Weights of a small transformer language model: MLP 1536 tanh GELU, 363M tokens.
MLP neurons of a small language model. Each row is named by its layer, matrix (up: input weights) and neuron, and shows model dimensions 144-207. Each number is 128 + 24 x the weight over its row's rms, rounded and kept within 0 to 255.
After each neuron's rows, "fires in" lists the words (lower case) most often at its 100 highest values on Wikipedia text that the model never trained on. A number after a token or word is its count.

L7.up901 [162 110 151  90 133 108 126 125 109  96 157 112 146 113 139 139  89 123  79 109 134 128  73 126 155 128 134 150 117 115 118 154  86 125 111 147 162 122 131 132 136  94 111 151 127 124 176 146 136 107  99 105 155 120  97 143 109 125 135 120 147 101 114 152]
fires in: "including" 21, "as" 20, "of" 9, "are" 8, "normal" 5

L8.up1530 [106 161 105 152 191 122 108 132 122 117 122  99 135 115 108 120  99 144  72 135 124  98 106  88 156 108 144 161 121 109  93  73 113 108 109 105 126 109 152 134 152 113 176 142  86 164 143 129 144 104 121 136 104 129 187 118 118 105 130 103  96 132 103 157]
fires in: "the" 56, "a" 6

L7.up908 [141 135 127 123 106 170 157 125 119 113 178  81 150 154  99 112 137 144 114  93 107 132  62  96 165 138 135 148 129 114 130 108 145 122 154 122 133 105 109 151 122 101 116 171 144 135 112 129 163 112 138  74 158 130 134 125 113 116 103 107 108 108 152 141]
fires in: "while" 16, "after" 16, "as" 9, "but" 7, "between" 5

L3.up1158 [117 132 126 145 102  96 103 132 136 165 108 140 159 130 123 147 112 127  86 132 136 125 102 104  80 125 144 105 138 139 138 119 185 122 115 107 112 117  86 140 144 106 167 201 116 146 130 194 157 139  99 130 122 134 147 106 145 134 145 138 156 121 139 199]
fires in: "two" 22, "family" 15, "life" 7, "most" 7, "four" 6

L3.up284 [107 134 121 150 140 166 139 157 177 157 151 101 113 152 126 162 127 136 105 118  99 156 145 153 132  90 136 127 141 143 169 106 132 103 116 108 115 149  93 118 124 115 131 121 135 103 125 124 116 139  92 126 190  77 119 150 119 115 133 149 134 152 132  91]
fires in: "that" 58, "which" 14, "because" 4, "due" 4, "where" 4

L7.up25 [121 126 187 128  93 133 124 123 154 139 109 160  99 140 137 182  88 113 141 140 118  95  97 148  90 126 121 137 105 122 102 144 153 158 127 117 139 116 120 114 183 132 120 118 147 150 123 172 105 155 108 102 152 124 132 111 119 109 147  88 146 128 146 163]
fires in: "some" 21, "both" 16, "his" 9, "many" 8, "fellow" 5, "its" 5

L7.up1395 [157 146 133 132 109 174 150 108 120 131 134  73 115 140 104 146 134 120 119 143 130 118 123 143 142 136 138 150 102 123 136  71 110 110 150 111 179 111 120 113 118 117 154 131 119 158 136 161 116 169 119 151 111 152 175 102 176 144 132 137 128 124 106 153]
fires in: "a" 28, "intelligence" 10, "at" 5, "introduced" 4, "additionally" 4, "according" 4

L4.up384 [103 196 128 174 151 109 121 115 137 141  92 103 108 126 113 133 139 182 107 153 110 148 145 156 127 171 120 111 131 166 176 102 166  93  79  87 144 117 120 111 156 105 163 111 184 120 128 141 124 135 107 121 142 138 120 115 108 133 113 136 101 110 129 139]
fires in: "as" 18, "jpn" 8, "states" 8, "u" 7, "us" 6, "age" 5

L3.up1013 [106 180 151 107 172 123 169 158 135 117 128 131 127 154 111 145  85 128 119 187 154 135 121 108 127 105  82 111 116 120 121 107 156 140 158 150 137  95 124  96 135 146 141 105 119 143 126 158 126  93 127 144 116 126 140 142 115 125 124 132 110 108 125 157]
fires in: "a" 45, "candidate" 10, "atl" 4, "total" 4

L4.up291 [113 171 130 111 125 142 150  92 122 145 108  99 106 138 120 107 118 160 114 127  78 132  95 142 161  93 114 104 146 135 122 102 155 135 114  87 131 118 119 160 114  97 146 113 121 121 151 188 147  83 130 121 119 120  72  93 119  92 132 128 129 145 127 144]
fires in: "as" 89

L4.up1293 [140 113 146 124 152  84 152 163 117 138 148 122 109 121 136 102  97 123 150 149 114 147 114 141 156 124 120 128 123 102 115 131 153 180 126  75 149 113 108 144 124  95 154 124  94 184 133 115 117  86  85  67 121 115 102 133 101 117 150 120 138 124 130 142]
fires in: "a" 32, "an" 8, "total" 7, "with" 7, "made" 7

L3.up1084 [157 119 102 125  95 125 130  64 116 137 157 148 108 124 134 153 112 117 152 186 132 101  98 149 145 130 160 110 131 101 129  81 167 149 129  57 134 144 116 114 163 127 121 166  83 121 143 152 125 134 127  77 162 161 110 206 119 139 147 124  95 145 106 141]
fires in: "s" 29, "this" 21, "its" 12, "the" 7, "an" 6, "family" 4

L3.up760 [123 160 141 128  92 114 205 121 140 150 159 135  96 153 113  80 136 124 171 103 139 145 130 149 148 108 138 140 130 142 137  74 212 125 128 110 119  99 149 119 131 150 126 147 107 181 170 119 119 127 138  79  90 120 105 121  86  75  58 118 108 143 106 141]
fires in: "these" 21, "total" 7, "in" 7, "many" 6, "from" 5, "best" 5

L8.up1470 [147 108 165 123  83 159 141 115 140 112 122  95 129 156 123 121  97 129  93  99 142 148 111 128 143 156 142 165 113 131  81 115 151 128  92 115 128  78 111 140 197 119 138 106 120 129 100 176 132 128 109 113 148 130 127 110 101  89 146 134 122 107 151 125]
fires in: "some" 24, "who" 18, "many" 14, "two" 7

L4.up600 [129 147 147 157 123 159 168 161 107 131 106 110 146 180 128 170 134 135 153 154 113 119 171 107 181 140 148 131 140 142 113 142 119 139 116  65 107 150 119 124 135 149 177 147 118 126 120 176  89 130 104  98 103 191  97 117 136 157 164 145 104 136 122  86]
fires in: "first" 36, "second" 6, "sixth" 4, "high" 4

L4.up896 [137 178  89 131 119 150  88 117 116 164 139 112 125 142  99 152 111 111 146 114 124 136 141 151 151 119  80 120  97 103 117 150 133 119 150 127 122 124 129 120  94  85 127  87 128 118 138 182 135 137 132 145 111 145 116 132 181 131 196 154 113 102 149 185]
fires in: "a" 44, "personal" 4, "design" 4

L4.up1209 [131 118 112 121 133 161 117 106 153 114  60 111 136 176 109 177 141 117 107 136 119 116 114 149 102 136 148  95 102 135 138 113 132 136 101 101 131 139  74 109 133 112 187 124  97 129 114 136  81 145 104 128  72 134 119 128  62 126 120 108  93 109 124 113]
fires in: "of" 54, "is" 16, "about" 9, "are" 4

L8.up789 [115 103 143 151 151 122 165 127 178 136 107 124 142 134 119 129 112 165 118 126 111 116 107  94 121 115 119 123 115 113 146 153 119 147 132 119 133  81 101 150 116 121 137 138 134 129 116 171 135 116  98 107  74 162 107 159 155 112 157 115  60 130 151 133]
fires in: "an" 59

L3.up146 [105 135 120 135 118 114 179 103 134 175  95 140 169 124  98 157 127 150 134 118 147 103 121  98 160 172 130 128 133 164 170 127 143 137 103 123 111 139 188 113 114 101 137 176 164  89 165 127 144  70 132 132 114 134 116 107 155 134 122 110 163 133 117 187]
fires in: "was" 24, "as" 15, "an" 6, "professor" 6, "a" 5

L7.up1233 [146 170 127 162  73 127 140  98 150 136 125  72 148 160 128 149 148 138 139 149 140 109 129 105 119 138 162 123 136 113 116  88 164 144 129  87 153 112 105 140 148 137 139 116 104 162 116 129 109 132 137 126 102 155 113  97 154 136 107 123  95 142 104 165]
fires in: "to" 18, "in" 17, "by" 11, "with" 10, "under" 4, "at" 4

L8.up1318 [130  94  97 130 139 144 141 104 112 130 100  72 133 141 128 154 137 138 137 144  86 162  83 134 150 129 126  93 120  69 143 112 128 161 116 156 175 104 134 101 128 128 159 116 100 149 152 139 111 126 167 108 143 156 160  81 127 200 149  97  97 103 140 132]
fires in: "as" 47, "aspects" 4

L7.up854 [123 145 124 185 101 130 129 120 137 102 105 150 132 129 102 162 150 146 139 138 110  97  79 152 161 122 151 109 137 116 125  87 115  84 124 123 143 122 110 139 129 119 144 142  91 167 136 138 144 148 118 127  85 191 148 119 111  97 104 140 124  94 105 137]
fires in: "on" 27, "from" 18, "born" 9, "until" 7, "since" 6, "merrem" 5

L7.up1299 [136 168 149 126  96 113 134 105 152 126 114 114 122 187 140 128  76 125 131 145 106 156 135 143 102 162 162 109 148 143 120 114 178 154 102 138 144 185 110  98 143 102 128 124 117 130 146 108 147 156  90 121 113 162 137 135 146 114 152 114 170  81  84 133]
fires in: "to" 29, "they" 25, "we" 8, "he" 4

L3.up573 [132 111 128 116 163 151 144 157 115 173 117 131 132 136 146 118 123 117 138 126 111 138 147 107 114 119 140 108 138 129 138 134 106 125 128  93 156 124 132 142 136 113 163 100 125 184 138 164 106 105 117 180  97  87 139 181 132 149 150 119  63 131  95 141]
fires in: "held" 19, "died" 15, "a" 8, "attack" 7, "located" 5

L7.up325 [108 141 135 138 185 168 141 136 100 100 121  79 147 110 134 185 124 133 112 123 140  81  75 151 137 107 133 106 115 142 163 121 155 125 129 117 184 121 147 106 143 110 130 152 102 138 179 135 138 133 127  88 121 123 107 136 142 172 132 111 104 141 123 178]
fires in: "or" 37, "and" 25, "than" 11, "the" 8

L8.up1011 [151  93 140  97 135  94 117  89 117  86 120 127 162 162 116 102 125 112 112 136 106 144 136 114 112 136 161 152 141 160  78 120  88 138  96 136 156 112  79 145 150 119 157 135 105 124 159 145 143 148 107  78 119 141 174 112 158  97 126 128 126  94 151 150]
fires in: "there" 31, "two" 14, "their" 7, "four" 7, "three" 7, "six" 6

L4.up1118 [124 129 145 175 154 123 137 103 132 147 142 155 121 128  85  87 121 140 150 126 123 137 112 165 113 120 135 138 144 125 142 137 180  90 117 159 100 129 132 126 127 105 115 146 142 118 125 183 125 132 114 120 155 135 102 137 140 144 124 107 136 157 121 150]
fires in: "it" 18, "they" 12, "she" 10, "these" 6, "sheet" 6, "highway" 5

L4.up1130 [127 115 104 161 161 171 205 108 133 157 102  88 101 169  83 164 109 119 116  80  93 128 118 125 163 131 131  98 107 144 144 130 155 167 115 102 125 116 157 159 165 154 127 168 138 147 128 155 166 117 135  95 117 128 128 124 168 114 143  79 145 128  98 164]
fires in: "the" 16, "became" 14, "a" 11, "as" 10, "been" 6

L4.up109 [125 106 132 139 133 134 110 110 135 139  98 106 117 143 116 131 140 167 122 133 117 147 102 148  95  96  99 123 127 137 136 187 187 111 138 164 120 126  71 169 143 162 127 151 112 101 128 106 170 135 145 106 174 122 100  96 146  77 101 103  90  89 161 140]
fires in: "and" 18, "by" 16, "until" 12, "since" 12, "on" 6, "born" 4

L4.up1099 [141 113 156 154 148 141 154 104 144 118 129 138 108 108  78 134 107 160  75 157 107  97 129 114 133 120 103 158 148 136 148 125 178 106 130  69 127  81 101 160 169  96 170 130 114 146 138 129 147 159 112 122 160 110 164 118 126 105  96 134 136 113 119 117]
fires in: "more" 17, "much" 10, "some" 10, "most" 7, "someone" 4, "two" 4

L3.up257 [105 180 152 137  31 116 145 149 119 109 103 167 138 170 161 122  88 116 114 134 127 159 137 106 166 148 197 124 161 130 133 123  94  82 106 104 123  98 154 129 180 129 147 125 119 127 122 115 128 115  99 103 126 158 148 105 141 118 147  66 152 116 140 166]
fires in: "name" 21, "population" 13, "area" 7, "age" 7, "city" 6, "average" 5

L7.up572 [126 133 146  96  97 143 125 150 125 145 183 139 119 106 100  77 158 143 172 104 129 143 149 149 146 115 152  72 146 168 124 111 165  71 137 130 148 123 140 140 107 125  81 132 155 135 154  95 141 118 128 111 145 135 143 123 152 114 123 136 131  94 128 111]
fires in: "years" 13, "life" 9, "women" 8, "year" 8, "love" 7, "children" 6

L3.up741 [138 122 120 159 153 123 129  86 149 137 154 146 105 165 138 121  90 148  77 124 105 145 111  80 141 148 158 144 146 144 113 115 149 138 103  90 120 127  72 156 170 124 138 124 113 105 124 115 125 150 115 118 147 138 174 160 108 129 150 133 139 104 102  96]
fires in: "that" 72, "described" 6, "believe" 4

L8.up1152 [114 144 144 161 115 150 136 127 143 119 139 121 147 160 129  92 111 136 124 128  84  97 109 141 110 159 171  68 133 140 124 133 100 150 119 133 141 117 135 143 145 119 134 138  92 150 157 154 168 106  63 109 105 109 107 106 118  85 124 143  90 160 143 126]
fires in: "some" 29, "most" 21, "more" 8, "many" 5

L3.up1147 [127 164 152 174 133 125 114 142 124 158 128 118 171 117 142 166 109 121 142 104  97 141 119  53 182 124 109 115 109  86 157  92 120 115 120 144 153 118 157 153 135 123 155 184 159  85 155 167 140 184 136 132 145 164 144 118 134 118 121 113 120 123 127 170]
fires in: "as" 16, "were" 14, "the" 12, "while" 10, "being" 6, "became" 5

L4.up1522 [145  99 144 145 110 122 122 120 136 132 144 120 103 158 135 105 138 133  78 151 137 145 165  59 133 135 172 135 135 108 139 116 154 137 114 129 167 137  89 109 163 121 164 101 114 136 111  83 140 165 124 140 155  57 156 111  76 156 148 121 125 119 103 142]
fires in: "after" 16, "his" 12, "her" 9, "without" 9, "with" 7, "the" 6

L4.up544 [151 132 116 162 119 110 141 151  93 152 120 135 155 135 108 154 108 129 115 132  84 142  72 106  96 138 133 172 139 168 168  96  96 100  98 122 128 132 134 111 141  62 178 140  91 123 143 137 159 175  78 126 155 128 153  66 135 113 159 118 117  92 118 133]
fires in: "he" 37, "was" 25

L4.up156 [140 124 117 165 125 103 146 136 168 149  62 146 159 107 111 171 171 131 108 155 123 135 116 130 134 121 128 102 140 115 128 111 140  90 128 116 147 139 103 168 137 122 153 144 129 126 145 164 132 150 160 128 137 146 143 133 125 153 148  98 129 145 115 154]
fires in: "joined" 16, "under" 12, "by" 12, "born" 10, "signed" 8

L7.up752 [145 108 143 141 119 114 216  98 114 141 107 151 150 159 102 123 143 105 178 113 134 112 110 153 122 142 154 135 139 180 140 148 120 127 144 158 108 108 128 154 130  97 154  86 146 124 123 124 148 139 101 106 144 132  77 138 135 117 145 109 107 127 151 136]
fires in: "there" 23, "they" 19, "club" 9, "team" 8, "series" 7

L3.up1471 [125 174 171  56 123 154 136 132  89 139  85 164 154 130 146  78 131 106 124 148 167 123 143 121  92 156 152 138 141 145 104 134 119 133 114 110 143 101  93 110 184 144 142 117 166  95 164 121 150 108 106 110 123 131 152 128  95 155 133 129 126 118 136 132]
fires in: "of" 15, "age" 11, "was" 7, "and" 7, "role" 6, "average" 6

L8.up950 [162 149 117 147 119 123 141 108 164  94 153 173 125 169 102 135 143 155 128  98 122 101 140 144 100 100 137 152 141 149 120 107 129  71 130 140 123 141 127 156 125 121 137 135 107 119 138 132 139 144  77 121 172 132 126 117 116 158 163 144  99 115 131 128]
fires in: "there" 30, "it" 13, "that" 7, "series" 4

L8.up110 [143 180 137 134 134 155 120 136 126 139 160 130 128 168 137 122 112 129 124 143 128 115  99 165 186 153 132 162 104 156 152 126 107 150  91  89 128 135  94 179 165 119 133 129  99 151 109 139 182 151 138 114 125 125 140 139 169 111 154 129  64  90 155 137]
fires in: "first" 34, "of" 7, "last" 6, "no" 5, "only" 4, "second" 4

L4.up113 [139 134 118 131 145 120 116 117 152 167 104 132 150 153  81 137 148 151 134 126 105 132 126 148 122 147 146 105 132 123 122 145 155 131 132  85 124 101  90 138 138 164 131 137 109 108  84 113 127 113 171 129 138 150 160 175 108 118  79 133 104  91 110 150]
fires in: "born" 25, "died" 8, "started" 6, "in" 6, "on" 4, "august" 4

L3.up592 [131 129 122 192 106 144 144 160 109 121 127 103 154 149 137 158 126 152 105 123 135 122 128 149 107 147 137 116 120 142 118 120 152 140 131 125  99 144 127 115 117 131 156 117 138  79  89 152 126 110 114 148 116 131 123 187  94 132 176 125 124 112  85 123]
fires in: "not" 15, "on" 13, "announced" 12, "would" 11, "to" 10, "started" 9

L3.up663 [149 116 122 153 101 139 149  99 197 109 179 122 139 143 114 117 175 128 152 114 123 163 102 112 101 119 128 125 121 151 150 127 180 140 126  97 100 128 170 142 121 139 131 127 136 152 104 187 148 145 130 135 122 163 106  86 143 101 127  97 135 125 131 128]
fires in: "the" 54, "this" 13, "american" 6

L3.up1483 [124 100 140 142 113 170 129 114 176 154 185 135 135 168 118 127 159 142 172 128 110 134 137 174 150 120 137 111 123 153 136 127 139 152 109 147 113 133 156  93 160  82 115 131 169 117 159  98 144  85 114 114 130 150 112 132 177 138 100 119 122 132 139 114]
fires in: "american" 35, "christian" 7, "roman" 5, "texas" 4, "english" 4

L7.up1325 [177 123 128 102 187 161  93 112 147 120 139 168 133 124 139 125  68 130 128 144 149 105 122 120 121  73 160 118 131 125  99 116 121 113  95 116 172 147 138 124 151 131 129  74 111 117 132 179  77 142 146 100 136 138 157 129 136 143 137 132 129 126 109 113]
fires in: "the" 46, "website" 5

L3.up528 [137 141 159 150 124  97  96 103 132 132 123 121 127 155 137 102 103 132 104 153 144  83 103 141 115 153 165 116 128 138 118 178  70 120  95 132 143 169 123 138 202 129 121 158 153 115 102 120 149  80 123 135 121 111 125 144  79  84 131 130 132 110 154 113]
fires in: "little" 12, "total" 10, "hold" 9, "population" 9, "website" 7, "average" 6

L8.up980 [106 139 147 149 124 120 147  93 139 188 144  75 117 140 116 140 133 142 157 163 139 131 121 124 130 126  85 163 114 132 117 103 133 111 126 164 162 148 126 129 149 124 156 100  97 130 169 153 160 117 150 114 170 127 103 124 125 157  99 104 105 151  85 149]
fires in: "that" 60, "to" 12, "from" 5

L7.up673 [151 125 112 166 113 123 129 122 153 155 109  90 112 149 137 109 140 125 128 153 132 137 106  87 133 132 133 153 149 108 120 134 107 131 108  88 141 122  95 124 164  83 170 160 114 145 163 106 115 135 120 101 145 151 158  93 105 123 139 115 119 142 103 157]
fires in: "its" 22, "s" 17, "their" 16, "the" 12

L7.up727 [ 97 140 136 129  86 163 150 101 153 134 159 102 107 144 131 126  82 136 135 145 113 133 147 117 110 156 181 117 110 121  97  79 120 127 139  98 125 126  92 145 156 167 142 146 134 124 112 122 120 156 146  84 148 147 142 102 102 167 130  87 126  89 119 168]
fires in: "that" 72

L4.up1078 [122 162  95 106 111 134 147 120 156 149 131 141 111 152 103 115 125 134 137 142 122 123 132 144  95 135  89 207 110 119 110 181 128 135 130 110 164 105 144 115 110  99 140 105 149 130 125 185 138 129 128 137 158 138 118 120 143 115 154  98 103 172 112 128]
fires in: "the" 34, "her" 8, "s" 6, "a" 6

L4.up705 [153 122 125 119 116 127 157 131 147 134 110 127 177 150 131 191 109 120 112 137 113 150 136 169 169 119 129 104 132 145 138 113 115 119 144 141 167 129 123 116 122 148 151 162 128 127 159 156 127 139 109 125 117 153 116  89 136 123 154 105  99  84 153 147]
fires in: "as" 23, "including" 23, "his" 20, "singer" 6, "musical" 5

L4.up39 [121 157 133 174 101 125 136 103 113 173 151 119 165 136 135 129 119 144 113 126 120 118 118 152 162 102 130 128 125 112 134 139 151 131 138 112 161 124  92 149 103  89 154 129 135 112 170 154 100 146 124 125 127 162  72 129 116 109 146 105 115 158  83 147]
fires in: "as" 57, "his" 6, "its" 5

L8.up690 [ 93 116 112 123  51 143 128  93 131 104 142 181 172 144 132 125 109 147  98 142 100 107 125 120  90 181 161 133 135 172  94 134 134 109 132 133 153  53  87 166 122 136 193 104  87 134 158 110 134 131 105 129 123 160 143 104  99 131 129  91 121  90  89 136]
fires in: "on" 40, "of" 19, "in" 7, "to" 6, "until" 4

L4.up311 [141 107 149 149 105 183 159 120 154 133 162 118 161 131  50 158 134 139  72 150 129 115 102 156 145 102  98 135 120 122 108  65 118  79 140 110  97  97 117 110  77 103 140 164 130 109 122 145 209 132 145 127 120 134 132 104 130 112 129 124  62 114 112 127]
fires in: "first" 21, "when" 15, "if" 12, "while" 7, "although" 4

L8.up706 [128 148  98 127 142 164 156 150 135 174 124 115 169 135 134 122 169 121 153 132 116 111 110 127 146 146 137 128 106 135 130  75 143 165 154  89 143 126 107 141 128  89 158  93 116 150 111 183 110  75 135 179 122 118 129 115 145  92 155 145  84  93 100 142]
fires in: "a" 94

L4.up1482 [125 130 174 112 128 140 123 117 118 185 162 139 111 134 131 118  84 128 137 156 159 134 157 185 110  86 142 108 114 133 150 110 161 122 119 101 117 137  91  93 143 131 139 134 139 122 125 179 134 105 132 137 135 151  92 127  90 118 176  95 128 147 117 146]
fires in: "of" 68, "in" 29

L7.up881 [111 129 160  89 154 171 141 138 141 145 136 116 123 101 103 117 104 138 118 138  97 146 113 110 130 152 116 133 122 139 135 171 158 125 143 131 134 125 131 151 134 107 109 116 156  82 105 132 130 113  73 121 110 100 139 135 113 168 113 180 109  82 147 116]
fires in: "years" 17, "months" 9, "year" 8, "time" 8, "love" 4, "day" 4

L7.up400 [132 121 149 163 150 129 139 128 166 118 112 155 135 146 121 118 148 131 130 132 125 126  48 133 115 124 150 145 110 117 175 140 104 125 136 163 109 113  94  97 166 139 130 116 137 169  79 162  89 125 134 136 133  86 118 130 148 148 142 120  78 119  93 131]
fires in: "during" 23, "from" 13, "of" 8, "event" 4, "between" 4, "source" 4

L8.up1052 [171  98  97 146 129  83 168 101 164 107 113 147 145 125 124 103 145 121 134 151  97 157  91 130 143 119 149 174 164 120 134 132 113 155 132 152 132 113 152 143 114 111 147 148 115 166 153 153 115 147 134  98 130 165 134 148 129 116 146 130 130 150 118 124]
fires in: "an" 37, "anthropology" 5, "analysis" 4, "policy" 4, "unit" 4

L4.up1179 [131 125 146 176 161  99 129 129 157 108  79 134 143 130 119 119 120 139  98 134 113 141 156 156 126 110 133 111 123 152 152 103 168 112 112 121 133 109  97 137 130 102 116 133 151 113 122 143 134 131 135 121 127 123  95 109 116 137 162 163 159 116 159 151]
fires in: "where" 23, "with" 18, "while" 7, "without" 5, "which" 5, "before" 5

L4.up880 [124 100 122  90 137 128 162  71 132 146 102 130 198 112 118 135 154 155 115 131 101 141  70 166 149 110 118  97 136 129 160 129 178 124 151 145 111  68 132 134 135 129 175 146 126 144 145 182 125  94  96  94 102 152 104 134 140 103 146  91 107 143 126 137]
fires in: "an" 46, "analysis" 7, "anthropology" 6

L3.up920 [180 158 138 155  76 171 136 108 125 170 128 138 141 125 108 167  92 120 147 155 122 109  96 158 140 116 134 123 131  91 143 166 103 127 129 115  95 116 129 127 134 107 189 110 156 150 176 148 113 104 110 100  92  81 119 101 133 154 172  92 129 131 141 167]
fires in: "its" 30, "group" 12, "party" 9, "other" 9, "network" 5, "the" 5

L8.up721 [153 107 163 134  60 105 170 125 144 151 126 135 105 163 131 142 147 135 156 126 101 130 115  61 113 122 125 119 126 176 127 109 106 141 145 110 143 102  91 173 104  91 110 154 111 125 158 124 120 131 106 126 155 102 135 110 137 127 164 161 158  96 166 149]
fires in: "have" 20, "has" 19, "had" 13, "receive" 8

L3.up1000 [157 165 126 187 106 150 144 135 169 114 103 127 131 121 157 143 137 156  83 110 158 127 105 102 157 138 206 126 114 113 100 143 126 153 102 114 101 135 101 201 139 120 145 112 108 156  82 142 130 155 147 133 116 124 130 140 133 127 114 145 115 113 101 137]
fires in: "the" 20, "on" 13, "about" 12, "to" 11, "without" 5, "total" 5

L3.up295 [122 120 125 188 142 153 150 137 153 108 147  56 165 142 117 148 137 130 121 113  79 116 105 111 142 129 138 119 161 134 124  86 145 134 133 121 130 131 151 143 105 117 135 185  92 123 124 134 151 118  78 173 123 140 119 109 139 107 132 148 142  79 103 143]
fires in: "was" 62, "responsible" 4

L7.up21 [175 167 150 148 129 152 129 110 144 118 103 131 147 131 131  95 128 138  97 170 112 124 114 126 124 113 126  95 113 127 120 156 158 156 135  88 189 122 142 184 134 133 177 141 117 140 131 145 121 104 145 106 157 170 151 104 120 141 149 142 120 108 113 155]
fires in: "a" 53

L3.up329 [116 162 121 125 145 125 157 112 153 148 127 123 123 124 167 159 134 129 114 137  92 149 134 133 126 105 135 113 158 125 122 108 156 124  99 122 153  80 109 151 136 143 141  96 122  93 104 127  80 111 130 137 137 149 138 167 119 138 209 131 135  72 124 119]
fires in: "time" 18, "while" 15, "died" 10, "area" 6, "war" 5, "year" 5

L8.up468 [ 91 135 110 107 130 131 145 140 152 129 141  92 105 140 126 143 136 122 140 142 129  94  86 122 152 128 164 109 104  89 145 114 148 147  99 128 196 120 134 127 103 108 106 107 112 141 143 139 117 153 119 127 108 134 133  86 112 115 184 112 125  83 126 140]
fires in: "a" 73

L3.up965 [118 125  75 153 137 165 165 111 117 170 140  98 128 131  92 151 139 118 159 154 130 111 131 170  83 116 136  90 142 128 171 120 134 135 136 118 167 123 101 111 131 125 140  91 113 119 147 139 135 123 138 118 128 112 154  92  93 157 170 121 116 120 122 139]
fires in: "a" 80

L3.up1073 [123 125 137 129  81 137 143  87  94 147 129 152 155 109 128 153 141 145 104 179 124  81 107 124 137 116 127 168 109 168 125 123  94 146 110 155 118 142  78 132  97 124 167 146 134 110 147 141 133 143 120  97 135 112 113  96 117 128 146  73  98 134 146 123]
fires in: "of" 92

L4.up1196 [157  66  91 149 161 139 185 106 122 141 112 115 154 114 117 197 109 137 129 136 106 146 111 108 152 102 137 108 146 131 117 117 139 148 125 139 151  88  98 155 138  89 139 110 119 156 173 154 146 139 114 132 123 132  95 164 100 135 117 108 106 112 117 129]
fires in: "an" 64

L8.up541 [111 122 147 160  98  84 152 113 142 190  89  72  96 140 155 136  88 146 130 116 165 101 138 107 165 112 136 121 107 128 128 129 175 144 109 134 152 124  86 126 153 125 142 120 114 129 117 152 130 109 137 126 167 135 100 125 120 110 108 100  95 111  83 197]
fires in: "of" 39, "and" 30, "with" 18, "from" 11

L4.up1100 [148 127 125 153 144 133 164 104 204 160 152 128 101 139 112 133  91 130 116 130 120 167 104 113 149 129 149 133 140 135 117 122 125  82 113 122 129 107 125 139 141 109 123 155  99 128 148 145 132 148 123  75 118 140  94 114 151 128 141 160 107 103 124 137]
fires in: "it" 17, "she" 13, "he" 9, "early" 5, "energy" 4, "i" 4

L4.up1069 [142 168 108 171 103 171 139 141 192 139 157  72 162 164 162 129 170 141  91 106 120 135 101 114 129 161 129 112 107 150 117 140 105 127 117 125  99  98  86 168 124 109 130 148 112 166 111 154 137 146 129 133  94 173 103 114 140 140 123  97 102 139 113 121]
fires in: "at" 59, "attila" 6, "atomic" 4

L4.up753 [142 140  95 131 111 137 152 132 153 118 119 105 147 143 118 134 151 148 111 148 128 136  87  99 159 128 187  91 124 114 132 146 133 138  98 115 113 109  81 116 140 141 205 165  88 198 125 133 124 133 126 112 106  96 129 131  83 100 139  89 136 110  86 147]
fires in: "the" 34, "a" 32

L7.up978 [ 85 158 120 130 104 113 139 121 130 107 132 147 182 136 112 130 140 118 108 110 147 102  97 123 126 115  95  73 141 168 101 133 138 100 134 143 155 114  93 139 131 119 137 126 118 176 144 137 118 130 115 136 120 119 129 122  97 140 102  60 151 136 158 112]
fires in: "as" 17, "named" 13, "name" 11, "like" 10, "genus" 7

L3.up151 [101 130 144 181 154 135 103  95 134 169 141 168 144 153 121 137 129 144 100 129 115  76 111 141 100  92 140 124 118 147 139 138 137 126 141 163 134 139  84 111 144 160 135 120 128 138  89 110 136  67 107 123 109 101  87 135 123 169 151 160 107 129  87 137]
fires in: "during" 24, "across" 14, "along" 13, "following" 12, "between" 9, "north" 4

L7.up412 [127 139 137 170 113 140 114  70 138 169  77 135 114  95 122 117 139  97 111 101 145 135  61 139 157 125 130 101 136  90 116 109 143 141 113 163 164 149 147 108 131 110 113 153 105 116 176 132 170  63 106 132 124 104 118 115  89 127 149 136  81 150 103 131]
fires in: "as" 60, "especially" 6